MLP neurons of a small language model. Each row is named by its layer, matrix (down: output weights) and neuron, and shows model dimensions 256-383. Each number is 128 + 32 x the weight over its row's rms, rounded and kept within 0 to 255. Numbers have three digits each. A neuron's up and down rows have the sign that makes its largest values positive.
A block is one neuron, or neurons of one layer that tend to fire together. Before each block is what it responds to, as a language model described it from the Wikipedia text at the highest values.

Table column separators
L9.down93:118169112119102081101148110099150104128196144112126169115165125138183148145095153165116127145127123043132148131173049105176100145130126079140178119143163171094137141104194136203089101086142118092121187146141126120142104163082089088119196117128125166139089170112108092121164160123135091066140104142132162121248149145145142097203093099126163068102163170115131119105093133158108132112140
L9.down134:163115127174149143133143173130101118107105197137163131142068149100070118119121111090189179129133137138127119164171108135136105140161183172168151082179144134138082131171121115118137127165096162162089216135127092114068115182115180117158185138114197157078176161156136121179090162087149102102185157142112123157172147077160096113117118101109131116150060139121075119127153158151085110124137
L9.down140:083067174163108107195098129122115143163147161122112090154133133157161117119104167106174193129152155140162117097122157118161148129121091141132169116117102100162188128084116048076127122105126064180087096129193142150132194128151127158112128159092121146177133219141152113101094139105165165100146144184108151168147125081114084158130170103092125133089133166074120132111123188182135135137069
L9.down178:122096164162119100144136178101108154076081149102149167106152107074154105143121102181201165059193164073142131142120157084096156105099075101110134147173095123148154120079131133142093157129091113135143100145104142131122138123124040134130079125094135133192111094064102109136138162134134104068099142138119119155159166133092153163140146169149129108090153122020065118147132141127158150164120
L9.down287:125120109156117139179116082117093101134159130074104124152129105093172157172107136144140093108130115086116089157154165169139130116113057131120159125142176132116086130105102132121125143089114148103130177092155087114139176117140104148175125168124109196120170140101146087132080142025143120125192157072098121168116185155154146120099134140109151160123117129103203108097113149126175121169097
L9.down358:082096100176120151098127108065120102172095121203155114159097123173139084129144115134080122168052140138232084174131150150158101168136157128158088158187179136095109099139174116129132142160107153160124166145114116175156173156121074168151147178088144146160073136130090129146091195166186110157123178102160133065169110161098188115100137107116129209124147128091127128122165134165140089150110
L9.down430:172084137101132115198111108151122157176144104157111135131094088133068123143091105142120107147153106128151177114141174156091095154107077143159163104158127160037108154135118110119160108086078146121099120161125137162080164110124065104187111171157124125140077131153114112085133125120091109180113154093133133123101153126115122154137131112143154154097159108124187148121149166184141065184093
L9.down561:112149142124118111148127114101110066151187127084142141156143092094138147177148113086093157130185116138122125114116159092138080147161116077072116121147048188092138146169151151124085132144095125083128083104104122188076132131107086081079138143123112147125108133139163130160111151140126174141127180142131109119142080169089173162128138132139187112139104164140152089108151145055160097155151
L9.down680:143157140156099163125089113163118122147067127112107113166134123077141124093112152128118147083165153058146131087127167165096103123095117076140164095097107133085124114062129138121154130119170098132130085142089172189112076115089129161132125063147089119063059141125091123127117187102151129118175135176170081173070138094143129160121091162117114131150115138153176142082135113146097179173131
L9.down682:168143130131135187148159128109129125155105144133168117095067092105110125072133129078135105091146108100115168145165129125150082153121081113090119201189175095105119154128071101111195159099166160170098153127124190092114090114133129132097119071117151166130125114124136140084120109133153145052100114175123153132175095127101133172150144127176141121147148165092133133111095105138084155125094
L9.down692:178093152091189159088125163169105135142087114105106195142144171166158102115130098109100164168179172116097130131148123047129111166127127103149120169124141122125111124119100133163127130148119137115164168091166109171125173090126135145109133113078160136133160142125132143139211126160159135160152082137171119208109116114130229184141098131120126113125147160132076141083178144146177155103137
L9.down720:105198116109110171103140152094145092172131157188124169091102182105150127085162148119164069140086121120104108159097137072179082095146128162159143125146113118166105148190100142154049112153125101147176104174129162097152150138173129125085028145078136186117122112132107098094139134179165071149148144146171181132160111098153100125061119102130150162110124126103170120127182190109153168157186
L9.down801:097060083115168113129125044129098145135140159143175203095142112149191149165191108107129134079137198137126097114132157167182119136138143165170118073184150097143127117212100177121155114171147136101166100173132155105081141126166124115235127122153117107153084137084146161169137078144119068118162107176123113104121103186155130132083145072097168178133110140094119110122169151099160154140137
L9.down846:162100147108112101117099121081086143117150110139140133123138131131062199147126169140085108050164139088175140142136144184138128133161169140125156164111113166152124148091154117139138122153092116119078160146080132100187166094121139094097112160147141061149185193123086100208103166224102091089108158121181164138131086157133092119161225142154121118203088106092135076143103162069193123139118
L9.down897:105126092111083131154096111199131191168110154134132085146131095112130158120164167079085095126149154149142096081191135116118037106130111110160116112171143130076097146036101103155148130106107155150125114086157104081152170136082126103156125146091161081058110126178133170114092125170122186149130126135169109183161093091148186126154120123122094134177080043058115185172176119140129143085108
L9.down983:081132137135154150149138153116154127109131130174092207139166189160076170177151162146099130121086146153128064074111076133138087099130037129153184130068115118121054148096180098134124133073156155122126085131156108136114153118113041131127163149149139180185145090132085150137121130085120141133074161108189135178099216134111121117127144100129122147078067189103076128076099168135163128102102

Table cell delimiters
L9.down31:157108145200162136150094169080103130139060146180161120138153088114140129159114079107091164157103144147158149105162178102116125141063150206114153173120161156124129146142149160107133119171120079168139138096210162117133136118166156117115103142126133103154176136099106120146187146103108082190113082138134158157162129137159131162147110111110149108123153101089110160149190141102132146113124
L9.down106:147163134079147085129121080115112199092132133112133168087152088126077133148079139127104102157126115145140153105108194145115178175151119156093129063129074153094104174123127141080146114163101146161173111166071121133126132129115138160099100138113121088114117180132115131186156149107110133118169130111140130155141074124080097184201132123170138122105147167081121166073095143227144127164129
L9.down136:118066097176085118134109141057086122148108078073157140072118144103143110119125150186135143127146099146106147130101146135149165135140073119114112196143138123178065115173113115099149110169150149053151122130112122167140140127127099117143108139168103155150183079142124134152146135099150083130099133147131142142106095078111128146125037105127089132099187086121110066125145149104088107122124
L9.down207:041136114124118142140102146084150091100126072109193101151102128134183128126165117088108112154157160176106112136042076177083189144139153137158190166106174159147135201148087105165137141102171196171112140133123110112110106139153171137179095127154088155111098079121152128135122106103169100161135147136177172102082117132093132078193105218054169123134096129107117132171122158137107085130151
L9.down372:100139095164078166084150130085114086134125131129110122059144160069117131134182132092100121114197215146151092120119114158098131161150113158125083140147137125071157142192049188087158152111108114177165143100103150116088153123153139143095104127098167188134072142196112193120094105158175129108085075162178124118145107097077146084091155182161124096138098072088135091115157124128186082170092
L9.down373:143156183137154074107156165139168158164092112156132136073123147144115155083118182160155121084145037089107152124139123048079104113145159128138113054112208119104137119088152133110102139073161138136103130131153100122143180134150100088114116179118113105133183130172112098153154127108121114099154125168104163085089065100133103166092085123095144146172130120129136096188159120097138134151085
L9.down528:088085120147090105121084100100097117148164155090113152201143154121156125198144171186115148107139145143121143081172066165118086098137151108128089079179126167149118125071086149158114117128128082206156145118131166153121081129142172100123093147182140165109076099164104095156171153188088120104167133146131133114088132101129094163175153126120156107097209068209083180068095112175124119105160
L9.down598:108078098062142100160073089110135151174093110158182070137123154093164174143130131158167125139113146106132132132142141108098125130117126104165152124107114159119163195120089200091130105078101108112133114124176085096113155167095129123126086121118148172096186132125100061091120123106162180106059125153165117121146105118104149185110087145106197100213069099158091177125084115161129112119108
L9.down630:135158086107127135119064179150128073117138063101105066091199120159150167116146135145139142116139074080096133115135162114150183111088100104082162095123140093104157114089122163189088150128170117112140136123164096157122171114150125149119183077146150172121140089093134145078082169111106164168150088129125114126157168161164101144111144143179146149114147102122091112131101142105121122122145
L9.down733:112106121173141114150140129092196138174106137055208125131110187118140181123117170113140157154136147127149178101139123047099112183127100134148139151146147128144128162063147158125100149106119170114161129123212133127196116109133136119098125141153127096068086121171099160129149128182148119103129121158114119097028101141120128145117091109135062227087108156167155144131142189100041110094127
L9.down838:136121141070123097163143100121172154126131137100139102115074101128152092106168137077110155151154146119121161054146212106076130118169188148146093128110052127167063124123175087157164108156152148088161127130129131093131118077090182120131161138166159218141076096120093175151159145127134150134134160188159078105134065091141123068127182123141159142134105136066095146143114114073146124092134
L9.down842:136156174127087144212121164121141144083102141169151139072122169068156127133107045130104066214145118120127164141105183093109064187144082140055095128150120139127168124037152126131106091169151071124121123135167119118154103199169135102139140113166169120134081143161198117143063137152134147131177104054165099116160141080112096056180098120144180099088115152114158149115140119095106114098109
L9.down885:098063076097089148106149097124177112130160201134092134080110068173103142112176178110143106049107069151115073115122147141089132168140168125109161069128132131177148121110125120112086143072107170091040075141108070060154130096128117103148115113107125136150169128095125140132113125159174154110137143140111140084124121133129123150163171049185097101172111141144119112098129087205141133099146
L9.down918:197137134166117094143108149172101151157146089106180065140095138144122113145137105125115093084113111149152096222083080169132154145089108172141136092093098092134127143140089159085092136170147132112109200066174178136143121138157083110123157159109141130199149158139132129160129113124077169115093109126094125104126055108165147091112191145142129063152041077097148142145235128135142119090093
L9.down935:119137087096131067101062153086132094104116125074139167109120104110107161149079230114146105139080093117159125090142129136167154178119180115104095133129103122071177129121154081142121181071102091090120092160117112102137104114097138051118097100109095140135102094125131165141144136134157131111123163144142164123121098120168071084162113096101143101117114124093114075143107144124069115113166
L9.down1021:121146096096117096133096078152084141133093109222129150111161138067153114099144140122099099093173121110103131141092132140098132116076125107102115118198181142140167037089115154090172144157101127143106135184117095151114188141141124137135105095066206088115201095134130144176158130119098112146172106183089113080156110099125117112133150122092148123096110151095128131092190114141156151142057

Numeric table cell separators
L10.down791:088127147101082128139155156123194127151169167135128091095137131120102102148126105093186090147095125164137146127124120084107117143134147115170167142143114131081093073173174160112138120155163136089151084132077185149078150125136202134185123143098081128158113145159159076155120174102123120177071136115133129169153120164153087148098082143167144132170213209203149109122123145122174066161206

Pre-verbal adverbs and prefixes
L9.down66:108143033102095113147160109138149125151157148125103113131082081142133096109126118113118070122130101155159103111110165143098100083128155090121144149104155202071109130110145082152108141104171215150174154136094116095103157131003157179104151155124091115120097113089093118136214133092155106141115160100100059134120119136163121165126092111160124149121124074167160117151129224148121119185191
L9.down101:142122154101087140073138110087149153135201135078158077135055187104152138160111132135230114120111154148145135209092125119100138137125148137129101124131086142128121140155159138115102095097149159040161212101164140112177116144128131162152110077128127122143101113088149195110141149125169140113154117133163156119130068161159124144065090046139081087089088145159078125140092131062102137120160
L9.down162:173085097130150094113121124153126177093131145123108151144123199129162203147118144159163096130083128147135097185170165118115095153146119117077140106167095142122115106132177116061131160157155125050160151147101180114139092142096105142154088066102157061120146143101135111135118099137116160157135124117185120142086111172180203076135109142147108132120160210145124121188152164130105133158090
L9.down212:101188176112139144156140110134159147127059114105181083101157110142127212117119127109097107138158079086175067169102116112108125100110108090130130060119125149167172097114140115183099160082167119123101143161123159111156074116124147116092127119129083134117193116135120127115207141144137116053179077144136128049159135095083117164123105111081081119075113137136114101090146101120121184168074
L9.down250:096099108137129134067113115172124115155122172142110110133155153065108106146069091133154120215129095142228131174194169156111089193117120101115146126178135154152191052122114161129075107092190163141151075180123156057161086116183100130108118140093144173139139152129180113131112100110089109130094106135076166177136165129159123136106070081133141113149136108174122118153123134093156126126126
L9.down361:149112090105124174161159098143123147132085131105138156025083126155132147106096192145119084116134068140190124169145110128141136086153089151117140123124133143111115166127175151114189051128143125159144140159106132106114102180104158124067121159157126128098107118041141101110148161103106134122158165152153103118102117164098166134079076074115107097142135091196154116149140140055136105066086
L9.down402:126178125139136094171114170129160141174079115137126205067142110113150141066113107191139138139057112144115133149182113099125152159089088189105135146068114117132106096091137141108099184102078142118128195099141162114149106167126159179116137081104109196151147107078174094101158137111143171181207176086166152138146136111121123105130108116096173122133089179104148137108093148071144101102126
L9.down499:174154136110120154147104085130129157096123062149121149103131168108079138155117128129136111096127150127123133115092152164144143151197147175124103075156165133175107075168049100099098126145091142143161169108145168100117135113157117091092141119020109086125149135140130121111110147069114187083136124141098097104147084054068148155180132119180114110158133120200160177106097130097137160136164
L9.down549:155171133112127175162030132104123124127183106132164095133151161112144172108117145126175161184124154066089100194164126166129158182086106110150194100159082126078067111127075069166116163140062157148095138073164147189150116144174113109117126085122173163163139059099149170108112136114105102085116125119136101138120124182154150142132023132124065112182141172181086116181138113160111108122161
L9.down565:145121139110109154134165105104162159113120143209161162054172130141114126175096139118151134135120126116169134131159085062131126158138202116110187158178123139131180172139178157094134101070126153152124184113140126100123081169145131153211132111116182143144119105146068167182156173089162120120166064135153123081067125145152122141129152155110106187117114105116113111148085162208183132095163
L9.down570:137122185160100133119127146170157079118138175118076123156120152114100122135116130119106131168137125115124199138137160111111133124095051089110091125213063098132144083111098158106124134131093117119113150114080052150098140160137135091159109100128116142128153112134145120127129123073117129139125142145106158158145117181034210128097159129147112147114167154130191076149115164128071169123087
L9.down645:103121157100131150091132130042165058117149162148131126143118093080149127156129101111164164107041104109184138182156089160095133125151131178099117102107130071067130130148126104188093145138166146113119095111103125129076136127156151067139100113172187069155085143114092140117139155088075095119178133135152120136128134152108119134133176076098164109088099136162154098154133111182177086166196
L9.down740:141106096131133116139164085085167099151131118179121131149116168106100059185166180131094095140074114140134178109151109107139129056140135184206115105076091179128099097167104131080096133111119151160106113140146121123108149167114103201124172100109126124154109180147113096093114140083191118137147070122140120125045120147136139107121122154027136129115132115127208149064157142164125114124106
L9.down828:131182111138165121140116128128119145121072133217172148130127118124131090180052139156119138175099132079089121078101126112165065146120103128113079147114108096098161088060093166171125098086122107164086202080111152140187165117097115142098141133088094034134129080078117121106159150132101145222163186181151100134171130133073076130130034116057136168166126111210113074124111187119115190130085
L9.down912:136103114116105130083182129156181080201140105141115113166141145091151089210146178179125121112115120092126089112094127138159117080076149146138157129152131138083094177116137080146128106108105088127177145100150150117133144116115129135123112166142128095067169156116127132111063107098135059136116131152159214177113135114116089135160159019189164115112051127186094143140134209107235125078152
L9.down962:115128203141135061180211080117176074190148146093131109082088184141105081106081137117143059156181094134114146096095127148127116120097112123154227098090134118113107164127159106099113132122141101142130132163148151115112102110108216152148127101173112148136130141109090120077166116108108115112128184142131137137183192094126144121075124149140168129096129072168154119162110144207111140101136

Pre-verb slot after subject
L10.down9:152155156078166131207146103097158123115117130125139208098143130134162150167120120123095094134099097171131140162124147116058129155152186126153111129059131157160105128056125142094138081097156117078142091098131164136173086089097130121175114087156162136093153100121139152141113151123166109133115097164175170151217077113087109142143148095178108164100136148147109098106146138124156120116114

Post-subject-name boundary
L10.down401:120146115096133178152159113153123157113164147114099157164126103093155159144189095114143125183183143155161081118151159133101107153160097154129113131174159089141115197152154137089176137192162081146074115108185124143062106143132112166093193171131162114115124138200089115132166070100102101168175168168130131104166097122163108148140131148111127187176106113096094082104127114120170113142130

Table header separators
L8.down585:158169137122088070149058128120129144131147094160115139151093225167134083132141077121172114149160152098154103126115106127139108135149094147128114112127145159097091081127100150187167197113133179133102174140175170106183133124052103174128081065165075163094091143080104098141145054099188081183138132116114197151102097147175114132128167110126111133088165136115142049090143091133138086057099
L8.down670:125103105137155108092187120139131116089137143135126136161139135146133127166168151123112165147116132158109143144135093159086097074131155134135130114105106104113130152140169182114127074081130125143167101138109145174113149167103154106114009163098143089119154142090119123079154167097152113077141132171108113095118105123088092114080131061121061112097142168130097149148136141154122167103122
L8.down717:151135111077144052123084167180117088166098183151130086129089124113132093172160171107166105194129112098148110122108191127140115177098145161113145149121131131082110078025152185136095114162142107113112174156154168138184177116178132182167112174163102117133128105113129123105050136111118095150127177167096134085109104168189128186123134089118102079073166168097113129153080126078151139162164
L8.down959:159113126143174141175124125086124129135148117141092143147185103117103137107176136120127139136155093141124105066119128145109186090156123174081183048125149155116143145170131146045136097145136203150184132180173174096141123187120130183106123141071116235145109123133095117162097124206116123165174148106158110124123173140140099066148097095142096150149194130139169132156152155110142114115114

Pre-verb adverbs and auxiliaries
L8.down125:122145116086129141103098063123077101141174153126118154147146118150109109156114119153122088091169105111076144104200143064122146072152145117108079106119151165124163139098086147160047203090156113109114127136122121152145171152159120136124097154155103093107105086094135149128168167175190122120088102110115161139090086158142111183163152054154109149114129113137154075118141147091132103096106
L8.down195:182123118122128147105156150132092108133118117111109166102169068111189206071096130095139100142144106093186120108145148103146170115161133182090181130129109068142169130122127095080128100117195151178110160130071152097172154124111001158132095107113150125172167123169175149138146109114141120188099117161105035080153150130110058132114145088133136119150098117071090126097196150141078146168121
L8.down604:181124149129153092069085120148209182093131103152089142149155154094186110062078130118157138204123079119186126046084069130067125109153038159114147116052150107139159195136210149090069179126170143090141134098129121115112139100108155096095125138085124131108143107125159145088162129099136090128172068143122175141124171156141144125155119130127172207092133148148111104166126140203165137161108
L8.down1018:176105118160162152126112100117095089057098126159178156127115160164145196160189103103122110158158142133113101107103163195137091180143055180081136146065111136140106127136127027153120076137091166125119162184179127109143101120105172148075170132147134140113142152165131147135179049174110166070115114138099137181101113078098107084117190160157122133093137134182076082094110110125102160083167

Biography lead parentheses
L9.down15:176149150156099067119099120130089123119177114126179107148095138139164139126146137101101139153104149128124151121158122153149198154147129167202125197154165106196119142152099168136150099170142144059120117068145111134127118121087143136144146192163173127150124142098213122204101120069136131106103050120156116116145110119095198168108118164122063128171161139083085127068130144111102173143070
L9.down43:157167128093175108172174140075150077187140154117110123136158129060117114082126120157062129163128147137108147075141130083189115125111146072144143134071148106193116062110119117086177183133181098069122136088154107105151150145042147139058142097107130096117109178133108163076179127164152124098132092151139108163077164171116096158100126154111123126147124169074092178158082102136138087105118
L9.down111:102154164187135125110172089120112167115117163193110084132109112128189148139170105133092095131159097146157092091122129134163169107123140129108157140093180111114086180060105140101107171114096105106127145127172063130124175136144181072134088081130139142176156166167132105162140115107150087119132098131147129140154116085120110134119123149107127139173060126142132130125148154144127167161212
L9.down166:119128076127174117156181144133132096140116188113102111126160082198145127165133156123112095128123147163183122168132100116164162201109106136171107141099153102080119139178152177159123126165057128124153100146112082185142096088105095067158090134107034149105101103118083139151134121136138152109119109105165105118163163047102129121107170165170088112125094126134154159151114133083122113114114
L9.down180:160116203110139112101142126109123087158153153107128106097160146136153107128084100102141096115172078185153170099171123094091073155137106145161221131139129154146156154125083099118145078106125186157142182101160089148102134118141129134086162160164109140133163112171173115101175148099173150102133112122104097064145077105144117163063118099156073110197133066111146122100141173123117083105155
L9.down198:156162180124124134099191111113122166103081099083145165146150155107113039098127128148081108146114104047158089127121123131130075163100168127174131141162134165136141185144116110109189103156176127094089131106144164209125078148149154142038209102132047079086106110179141117145154175160052089112100128112091182107143185132142110080117106132167185098120143102162128185116132106106137057107166
L9.down289:059162167132103117219118110119115124107132179127123137130094121086122123155090117081146110149134122139175144099124196173153102152135095094124087100101109106177131170049071072128111127134168097113116056153118176160122091142174155138140169106098142118146093118121177110153143143127138108139141123147157167068148139114143144100107138155103119139114123151102100100109141157107206134111123
L9.down326:139135226162099141125141117120121113093134132096194152105159146157134140216135111022112134120108094153177148127156137097127090130109123112171148127116118156103148145114142130108109105081121149140119110170182102153173178132143140111134132135146106091127147124130100155151112151129171116085154133096178079107137070123037092127101121139172133075126096139157130133080135148140127119138086
L9.down403:140102133136112110117152180103114074117168139138108040099118086143143153187106087076183100126096112136110123119113120154147128127116126144105088108105183125086115209095097112093159125191118083081098136097128150154135144145151174108113116113078109201106088140160120032202117150137146132152125203104126105125058160133133132110202195135133187080162085145119115154167237163164151113099111
L9.down426:074199087136132138120153111100155156135133082202172075090226118109164067161118169060132172140177176147144147087150155141095126172133119160136139122068156131144118153084165080177134147173110102146122124138157140123088139157194142135140129157135143089097117116136160151022145137105201116106137141159159145143051164058088148152134097125134061104088092145128132105110181118217144131098133
L9.down448:125106144141118141168095050086186160121111147097141163193112129121184099153123107059058154148163136139063105148130093150164134098127117137167083153120127161107091175124141076145179116121180161131155091114156118131118164176070045132093107122122096085092174125160087146166110145194138130154141100125118157083127137163158110124141168149167094174143146158147121142147150153122101142121059
L9.down483:149119131157104166216133127103162127106136117122095208195131163162177107133164117117149122113091140159039142131153087147154095140148095138096191125119160123143115090142114109084179168076164082077096102098164117159108109115134156176149140102162093146121135129138118148098094106116155220138138120092188135173141130172130168107024128152098112103186126153091081148102170179149158147101127
L9.down774:185116184173099089147168157112149114108143145141165099104151109108165184137136136182101094168128128124124109182107161145130095095212123117146123081132103102111094157061103174116167146087135109077174148134154122164184100163095118155083124100134138098129109186097076135141125170096150113137105156142112136071024152126103139092082061138128130108107093101063128159156080120138155106052129
L9.down875:087047173153060067144120137200109119116063144159192184185112075153097139071153121123174108165106096104156082135134140145140116165131126168109170077128092151131163096123156158107085147108075167144104125123142089113081101114149127209149078120100121159092096130210095106093106101093084109145152101124156171155136048147143062063090156058116126145187123157114097041156192179141099181161109
L9.down881:181182089153066162096096111126116100054183183070133141137094155122102155154168150118144100074123126125084098056165046159159111130148094129154163080101195094080109130141106113074128168142088161140173131170206131146109125183124118180113116164187144155181100109197162167102165181120134155094136111129150128101177148136134136139151195166098077125077088120099148167067134084105102088104126
L9.down951:120174134172122140070127117090097148132059064129116101111099218104219161079163139098165064101136144115094155113139113113120122077142191135124113126117145118122182116108169089148103142154156180094097108141103086140150144108118122089127147105153068162087176109139175121178124125154126121099143126137122140056121112157141128148102121163135126159090113141190100106138130096136100130093190

Election table header cells
L10.down798:198112147111115108113147160130141139116094102182128131087075235119201116107131126158114134123131138124167120101110167137115135112133152144092171124124121119088098033059063190112150139109197111113082141112156087083148104105116133125114162076089130122117117107154133132117153141063145201159113051142113102119072075154137185198173183118131076138088125114135077137164146144169119143119165

Date-leading tokens
L8.down548:089104153118097135156139109151062172125138163107083153063121126084125122129086159109098105110120170081159108134140130116129114062133126129147128171157101125094104208036145085139174099136094109114153151110102139129143151173150159092146148139113139143197105111119155049135120150097106162157103172108120160135089141126104174162180115089144116139165162129103139139117213106144184129121189
L8.down652:127098160111122120134168128113068129083087079086139192050106144104146114170146140136100129157132139181153134168136100105163106170115146135148165099129125105084130152166213119155148144152119188124162083145119111122124113124207075143095188106131154141141107164092130090172080122131137098108110172141179059152171095129151175188091125144041159103127093091126129146152160135147095154116090
L8.down905:138115120160059163138103104153140143161083128106121117073094116095137057110134188194185103144074105148149110119177144097202116134110117145145109123128152131113117100105093119091153141122142178089183136110086152100131192119187104124200151174147101149133070072143117099109141151124130138095135163162140081104109070077096141138117184134182130138079099135151090156142149135108099156076100
L8.down960:118163109168137137150146082170223110160083111072138071109136126115146196119165174136160140094092097151160131124162101160098123049154117114126195128119117141129107132094151099111139043122148146156122133145134065092125121154105143116113161123154114175100124146146149069125122112128148198088134164125179103098071162074117142156095223103115121182134179165194096083116142129150126110117138